Weights of a small transformer language model.
Architecture: RMSNorm before each block, rotary positions, no biases in attention or MLP.
MLP neurons of a small language model. Each row is named by its layer, matrix (down: output weights) and neuron, and shows model dimensions 149-297. Each number is 128 + 24 x the weight over its row's rms, rounded and kept within 0 to 255. Numbers have three digits each. A neuron's up and down rows have the sign that makes its largest values positive.
A block is one neuron, or neurons of one layer that tend to fire together. After each block is what it responds to, as a language model described it from the Wikipedia text at the highest values.

L3.down251:118106132128128163125088121170138143092149114088110165113118198109120137120082117105143113134111151142137097135142143098136106126112097135117159120119113127117100174090158170119146110129145112204103148141136138157131143157135143147118102156123128094155098092167158096107098140143142093135116144140116135172177160098144106135146114145105110184126123095090130152163090156165100135138146117122132148137118111086134160130150147110125176111146110152140
Early word pieces of non-English proper names (Tat-ars, Dan-ube, Rad-u, Hal-agian), mostly Romanian or Slavic, plus dashes and closing parentheses in infobox or table rows.

L4.down84:134128143151139097126171127123117117136142129138116071156171153126170135119145169109129134134141157083136141142081157116132087113132102174109145114117124111148134120126124157127126115148128177129121126094097106094135100087113108084140127152171128091127120142078113135111155132140142121124148122128141145138163140139094126168117115137132119117126120123124131098149111137099160122091166165150128179174125136095119134132142081118126136138098124130155
L4.down185:118129161119140094129138107173164112122122174143124150101107144116125133152166138115139121122153129118130106119112122134096129158124125138179094099151092126122113142079097122152121137113156130123145090151111122098150107154132151113127086114110117121148132098167128140133080155141117146094134139134086099164071124152103094114135146120091169114128125077133125141104106151129137090141120123096088133120123137151139119140143107137136154101111174126209
L4.down234:114160159099153134137117163163157110105175160166139120118129164130100136180064146143106119092128160121177092114156112153175158090176090151135150103089086111168139138156174154137125099132141122160095123139112106090127155138131116142141143140139099146131105133113174125159076149113157138192150180159130104118148157096096143138105144160130129123139145130137145140130142126163120147110137148079154141164103140111149141177144150116105146130142142109098
L4.down263:132104143116148112153156104147154175084153148132114130111133114154126109131128095139148164128141102112165131104095163165101103123105154119121121128137066129176155124137157121140119149158120088111080150192126107150091113120137119159167151069124161109111138120167131151139143133111170107130151096114118116115173120150131107145134142151143149127150127139131075164154093104132094108127172155091111112118136154137097124150174145118137088177101156094096
L4.down282:130135134141135137136158109148192120156099135173106118154113142144151103128121113181117132085139081142131142179125163109085113155124150143090150121107133097137167128100121145143089126176149128108110114122116151157130123109100086160154139083163129147169141121117183126145101115105154165123125119145144093103158126158153109138142102109105115152147095094119118116098117160137091127102138123136117102141161136125094152130090078118163128137123109120151
L4.down292:165126124122145125147133154108148132090161111110122154105111151159150113144151118146153118102137139105152141120161149131147070088126151075122118066102121142125161115111132133122125095136176103140140098141146160146188139153132147131149105128129149136157145138098150127109116122141144095121152160114107133170141099086134157101145115082126126112161130154151128119143134129121077103101118124128159123103123161126080104095128152122089109113132122109116
L4.down349:094110133140112135159157115108128129131105148146130154118111130107107117141154129149176118165150099132107102136138116134155129128171177129187107161088139144109163122130141106133113127125171124084128108165071130129153077117102160107135078121113129154098114108129075176118120138136136114115170133127130160141119130107144168125081095177150151150110158127130105157146145145122146150094132196132097107126144118131086125154147167114138163139114129107167
L4.down473:127087123105120095114140149106131122155133151163104128136109137156086140133155096124125113120157121134129097136099107154102121080143186134151140097122101102110202133140116123128154181137108136139135138130109124121133130134146133098133089143108128133175110080125141115188112073136153100164126082164123105107109126122128158102127095114151080137081129145123109114105132185113183104086136106099150115145084150121154136139135102113143140147111113167143
L4.down657:117111140141141135119097132163097162114108093227131110144121185154114133109134131135105137123080121141122118114132127095156113106132101113132107156182105112128101096129139111106129164176090090126075174151111125110127108178104172147129141111115171142113128103124146099141134139126126099138159106134156123131142118128148112092162168155145107156150142189138117132114109121101141098106164123154120117128102125150143143148139134142085108160133141119106
L4.down721:157074129109111110135140102153158146135113128140092073107142149180127119066140123153106136154106151116126146140094113127109123132118141123144113156110092122137106127141104147130188112124162105170146133160147126115157167171134126112125161109122134132163148107103097147176172135157171095131151097116156166131139163100120091124129153134129077120113122132121156123146152148182121139097163161105142133147124144125135146135099114099103137154162106113123
L4.down781:125127145111133159099157108141090140120132134152096150126165125146122133119141131119100154125175134162142103114130180116143077123116160171143132160169089123119120155071126106109110132143119099101103135145113103128142158127157204116095130144125154160154128132111112160134124166095118099102122132115139096167097160126140131143132114136149119138101103094144087098070138136117114109132151130126136140159088116132141160141132142142093137123128116106108
L4.down839:107157109142168148128134138123135117115144108139146108170181143131119113122151137076123137131124130158096202130154106151086131123146134117122171104105118165117135138134118133108147115104096121087153122091102126170100175085105157054152109094124144110106148076166118082162090093157097133116103095120161159158124154140156137118121181137160111110136102179141131131158128104148090135099111155136145132176094112160202129111117101103140112120170145105114
L4.down946:138169098112128102142138116123137116147116164151080096166122140053081135084150120131119104085108099105145108108141169132137123092122145152155133114127130105151121129106153136090164133093076129159143101169148112105113123156137140155127111126149119146100147121110150130163168124117104153127126157150143125116157133109135118132137123122126107108168126067128146130075128140138107115152143137096078136147133101096104103127168101105164093100104115135091
L4.down994:119124158149148112146086101100112081162123111102123093117156128183114069082176130107086136149142136146113146109138114118092137149149142140126121140120112098110099081127102127155158113177139119096076124120145153106118160129112109183127100140124108149154144127126144142174164147114160105151130157136134141101139157119125113132077183145129121110109121129098148078137169131120111145117163113107165143109099144157151128133127131140159129123122137145167
L4.down1054:112086118087134158148115148123117117127132163139086124138156126129163128120125102118152148164140105127099131136130159149152139082094136091133181099100139087117104099136086152110098073136153129165091117084171150113118151124135109094145114163133150101151150139112140126162137141132148113159139123116087141106125142119126115138160129156124116171182140131142118083163148158091105144144104131161120139115164155130108134134118092131104118121151082157134
L4.down1184:071121183147147180130148146148117159133141121121126085116100127109097107129149130150105115129106093140109116151125093091105144116149114099081105134129094082114154099176138111141098113124146132106150134077101132190129066150115141147141122135087114112197141118116140154123131128185143159125122166152131150143136134163163147088124114117179138117157140163131113146174157106109185125138164115157100106119138090121125156092141093092121129154155132125169
Nationality adjectives and country names, mostly in short biographical descriptors, plus some first names in lists and tables, e.g. Spanish footballer, Italian noblewoman, Antonio.

L11.down780:140115113141141131139127156148111165096136133093117142119076129091158123129117162113157105100116123133135141121146130128125140091095086133111116111132155137131139124118119147162130089116109082084110119116156113188123158152120114142137130136153088096098172137123136152168141133119124094144136122133143108124153126140127120158158145132124134107159146112160113132154134143127140125094129136131137096151120142141151111172140161117155113132151149101091
L11.down810:116122133094112134153118112097102135107163137152123114128127132110131101128147106130143066146155119163081132149141124151181113111103128160167173141092144150117106158075133118151124091097124149113111086147138114134106148112147137109140146120117088126126137151145148100127142082143117125068134124126099099081074138152132111109115163118100140143137141138102090128100116134134102128126128108153130132103100120168121089158167116139112122113093096154135
L11.down899:149147123143065124154127131096133143145111124135123081131158123148147153156139106134076164083137133117142104127111123103133117176085170152124120135141111155098103124099112130111171138100142098138120133102133101119162130150132093185118162128123126130113117155113164120123124132129118119152137101145146129139120162120115094125108136178101141145130105128078105154162145154158094120125133145142127131161100142140138148149119118121096133109145143106121
L11.down1061:166106123103129130143156122142112139107113131069160154142138131121139136131160106108158110091103137193105103078114125129155117154136092112111108127129129148073127122137136150127087174125118130123120102132146118165118147172176116173117116130142157177079119097119108102128139106138139165151136096093156156136087126156166111103157121115071101104118121089109130110163145160139131147120123103130153106088097141160136076178131136123150120117194138116165
Final token completing a year, year range or time/place phrase, e.g. the end year in 1957–62, a closing bracket after (1962), 1940s, World War II, Western Australia.

L3.down1161:126172130061149128128137148147140146133189111140107072141131148115091145152144101172155154113082118109150097133148106131145128152066107116142114141129132122127070098138164117098137126119065112129121157169130148107151129134119125123098131146143137159190150133133121127125160097150115114156081155092098128146145120130145114090111146093107115140145098147153124128108118121100133107071121115105126169146143126152107122141135084119142104123188146123165
Four-digit years from 1900 to 2018 as whole tokens, in dates, citations and tables, e.g. in 1950, May 12, 2002, (1984).

L11.down132:119136107103085158126091120131090103151134130162088096157142097160116149129137099114114129134138143082133129154120105098132120169115151129130132111169147079112159118119113096159154138183138135148098137075105149084158103100115115119131095159142131160118156136084121108163105131160134109133109114121086126088124133120108099151145114105139132151111158142166138140132112137113140141179152126136153168126129111118157085139103119138108113136105079123088
L11.down163:118139157103157134154129147088146130128126109150136169146162108151149123130134120131159120174120124141131117104120108166127134166114122110132152099129125113141072119162147117123146124104119113119125137147147129164145153100139169148141116137140157096117084145168145131125165140105093139148103088122102153130117134159135139117144131120106116148122127109100137146106074144111113127091157145130091150166152130137164127108097133116178123145103141126109
L11.down182:111120112149104124133120146156112118132163130110138114124099159092171106088119136118129151141131158086113141131117164137112110184138141154169134135155135099168115129119122113101144077148154100102126109127140098123156120107124127116149106113142122102144102164164083168155103166114119160170146119180137153080106135150176160112100151127171155129114141146142099109130175122136108112134128119102109153084170143089123147114130095113149138114126131136092
L11.down186:138150164129146101100151109135106140089104118075124163114105144129109160163107141167122105098075131124111125141146111128155114112164144112123134137151147148117069114166137116169187128098137127154102167106111135146142121155147156115111131139102113097166130128158143110138141133108111065132157091084103122164145099143134135124156085104157131090164112117137130126148149168121130105121123147108140134145111142154136182176104163132122131142138157112139
Nationality, ethnic or religious adjectives placed before a noun, often their word-final piece, such as Luxembourg athlete, Prussian language, Jewish passengers, Indonesian government. Weaker on other prenominal adjectives like attractive, retired, younger.

L11.down624:133117138154115160122100139163117177137131133135074141129144116135169161142138107058116139151105147144141159137114180134075088080077086134141136142103144128117119129115153167140124143126068127123141094154161149126127154110128134101083167151128160143117131122151114122096152154094157135129173115098132149146122119074116150138090095104133114142092084152139148156114162141184139117100197120161116128125121120117149136134110112110113120134139159170124
L11.down888:116093165116105115131121123148158096146121115173145124165146099132114143112131131091121088143144111138115101094132131129092105098125129068155154140159108121115145136089151161125104165091104096104114116136104116180151177138110122089100148138085120155073147153119123154184089115130083134129144081135094143157119104126140105132113151109156142122165117134116146094163117126088142115137153128125109140098126113142097132108139095116123123134165108176115
L11.down1002:128132107169107177105113165132123137104134152134100153152122148094099137124155120122151115109118133157123112100144128105153119117139113122093164085116088082134132104116125133107131150116110129140126103145142128105094116138115098120122135141093115173101108117128127116119168100108147129150147197132102149134095111119123130095109133118146097088097135099108132138136134089118102104154094094140138104122146096111116153160151118122131115176137174129142
L11.down1171:135151118134124076125151137109126085178109130155143103141105087117124136129092150132144126121094113138115112132122107118115124166113125134127116152122150133146134136119155092114091114103148115118134163109106153151106105123115194138146142106117147167176163102148143119136149084105122150136110144129129182138133155118138127086111170152139082106146140113097107119107134114157124143177134139178140132074102145126104131129083069117142117166110105167172
Tokens in formulaic article parts: census and area sentences, infobox lines, and table or section headers such as Legend, Cast, Place, Track.

L3.down640:136134090106106109151101112131101152121099127125122098095121104130126079117125154136148110156128145127149103184079141111133135144127129102120107142100150109140119107138101149105122130133135137128094121216144194119099107106142098195092101159176167145098136142061101113145139114137096150196145120149118133104116102126138113107165126142150094091153098096128103161151136100157146108145137134130154120159102109104102157102166130124140124136159087111119
Tokens in infoboxes, tables and date lists, chiefly the years in dates (7 March 1939), bullet dashes before Born:, and mid-abbreviation letters like U.S.

L4.down112:138110131122162156189115119116097141140153146128158150155128100120089093106164129138134132110137141125104131064141135102130129118116084156071154116139114125146126144077122117133079117112147121150115175096137079142158123111108150179170132136177130141157121135095131148103117114096116150129133127169143151119148125126118145149135150103105160104138101119170149150122104142128142072145167145120124150121131107103121075133141127106126129080140144115167
L4.down317:179113110115162121158079157128149148177119112083133100141125126111107126122125135180117118114112103180153115149132131124154140161115119143116154131142123122117107089118158149131128069110110135107103129167152100091135126159138130118084158155140125156169101230095103101106164117127098128136107133091118120142128145151123131111085118106087142117141108162112154089097144184149153095088130115132142161139130135101127146113138189090125163162118102115132
L4.down366:151168092161112065129115105109115145120123167098152136126095173106124105163096119114141105122053117126130101106129119149138145123152171143141180111128130154154176149147114126139123080127080117172094141058127114091134104151148102095162130150128127135099103175145146121077117104118155130108103156155126114147094120113121100107119110116100122127114136128089157153130158123163159131140094114154129145132144147106108098111133136123131123099119129120124
L4.down411:121159157129160133134115102114128125093160157154077176107152104139141086122108132117162128138137128107182113102103089187147094084152084060115123151142100159133170101101121127148083152167167117142155149097120112120106137085141136132172170102133136131124156118134140205144158123127098144128145166100093160108090121133141108088138137095151125134146156146117133158115134115140131139128108108126110128149116106181164123135192123089116121126123121086156
L4.down531:156082144116116070089154159138157161118116130129092120063120109099083107112156151118171099143142116109130113142131095127164100120096149116163129121111111147153090112122130106136083115136138115141181131119122085123135114091101109131124116134133094134149146162139165139120099137169156159123162128100144133131141130120139144128106113158119159107155154138117163176160102142117140110151117151117116123100115135150096167131141135128146150124102125121134
L4.down575:144138174119097174168151123142170108165119128134094109116131177143107118150142124119134114138100158127105124170092136104099167146141148099126186136113138100129092105159095122104123124145115092119131117122136055085099153131087123162103158112111179154144111127147161080179155143167089118137102137151059113097137117156071126136135114150121121129122128161159106099160129127110146103124149097117133152134106122102113126113134125112114143124160112136123
L4.down638:094136168094139094172163180150157128146132100126090104122112121115110125140137142155103113132107147121142080150193093121104127107117166121121132159139104109149155102126151081131078177138154113115127084177140116133130085123133111112088154132158115135151132153134101167136098120133123114128138173145138130126134125132145089140073145102108105110136089153130135107147157101108144152113173140158126157124134098121126162130150111065097124167134140131159
L4.down677:146117133098136111104127118135134142158112110162153131134088141142138151118152146127156183100102120158174133179141101135142163120125123138157157112144118075157108105125125084118138129081111151165154121094125113128157156117099173136099107148129131127082135160124108127124116176144129133098177158132107129141127144135138109158122116158131138137133159145111101136142152081150111153163145144115144143125161137147123081131132148108152150127123169121154
L4.down709:105155115124129091105132141142122134137055168146116162167125154126112120114101151146143155142088107140131141119128161129079173126155122189128104102171110104099170111124145145145109154102133098119127115122139106106140130117111101145196131112138146133140097126161150129088127147108131116104088151134100158123150140139096081146101082167109125095092157125102110108141151163086189160130133132117118101166134145121153133124132131128165117093123146154121
L4.down756:136129134152130129124126113149183113159144102173117147114132164089093192125117144151149112146132098103155133149106150168107144122134136122151084166111156157117099128135132103092172118144124145098103123141153148159140125134094114123109180115137124136164120134148120130152142157161123133148082113160177094133121145160076177125152101135108097143114142142120132106114143110155109145108116096085171138125108139087092138140131120120134123148159125129117
L4.down851:123119141107137144111074083141136114129162108155169114111130113117163150106126163148103135158093126139150148168101100142149107138100119132159125128170161077118143151116155143163101157121126131141153107141120158109190160112084127120124123144127082155078155124113131086164130131155151121081123155119129135136118110112162101135124099146138134152121131158079134151093126136141102109113128116054127168132163130136116118124151155136144125124137147151127
L4.down867:089122143136129171168134122111149136146138113102119110122130135122122167126144108154131126120137124150162113166089102119160142178123131123069145097141118183121159144145147116116107102154161108117159115134130163181138134113159128134110139143081128122151142134136106098111145116091133140102099139126127150081119149158116135142118131110120142142167132126150092187086126126146146121163146107144148124115136061100127146141113120092091146133176100158115
L4.down874:136097129115161117131135078113126120136142112120162174144124073148108134135121103133130069139119111120147079112169156128157129131147152156140104127150121190150093174148135132127088108131115102129164171127172091054137107149113071127094135135153144113143100170135133160125114100121110160130090142115169133107115132152144163185147155153104108083146126143110110136144122136103169155093125116113087153152135094116144107132156126131129113123155153145111
L4.down883:083108119142150139159085133142132127113144125130090151123113122138122145119118093140168113127115153129110157147154130124168112181148150105160114151156085126144088125166137167106117095106132153170138122180111117085077129119097066173145165170158102142161111131120162106123141082144137135105104169102139113064159160155095138132145100131118110150144151114093143145147098135186162140127141143117103126115133121157129168137123099110130148146136159127116
L4.down895:092151122140101096131142093066141113151173092160153120113170174136128144105122131111131149128135146162121102136113141152100104114096105164182132136131139144138107137092160120145140157119121126186124115148149126131148146087128104114144157150150143165127083154089128128099160119158120118096097098134122110142137074105134138078124102094147148134141113161115098123116156169125139110119116157127155170094128070140149144113146109127107168101141126166128
L4.down959:131139120126148136162135156132146140128130128194126101173123152141166131108152109102106144133100159140146117124116142128171116127109125095131109117157121127094105120117117123130121129133122099152155106151152096138131164142104147096102136141119101112121134102096132183178127138128111101123145153097123107143086140098138101108109180114121139122099070137113121107166122156148123111111121122095121153165183112142142135159180129179118135130110167173098
Four-digit year tokens in biographical and historical prose, especially after in, from or until, as in "in 1954" or "from 1926"; also decades like "90s".

L3.down850:138122106151137129149133146128151107100165143135122148162118141103132111171139125160145123159133105109106081159137108130152127153112145115112134121138110134130058105120116096183125148145085129090124147138160165136155114112186158120118127150092107093160128134147122127105155146119146122130146156115129139157122094143139114084134110163141132138099122157106128138126102116152117126106153109155127116139118134147092157123123146119113139177103184121142
Names of countries and their adjectives or demonyms, often in sports tables and biographies, such as Hungary, Romania(n), French, and codes like ESP.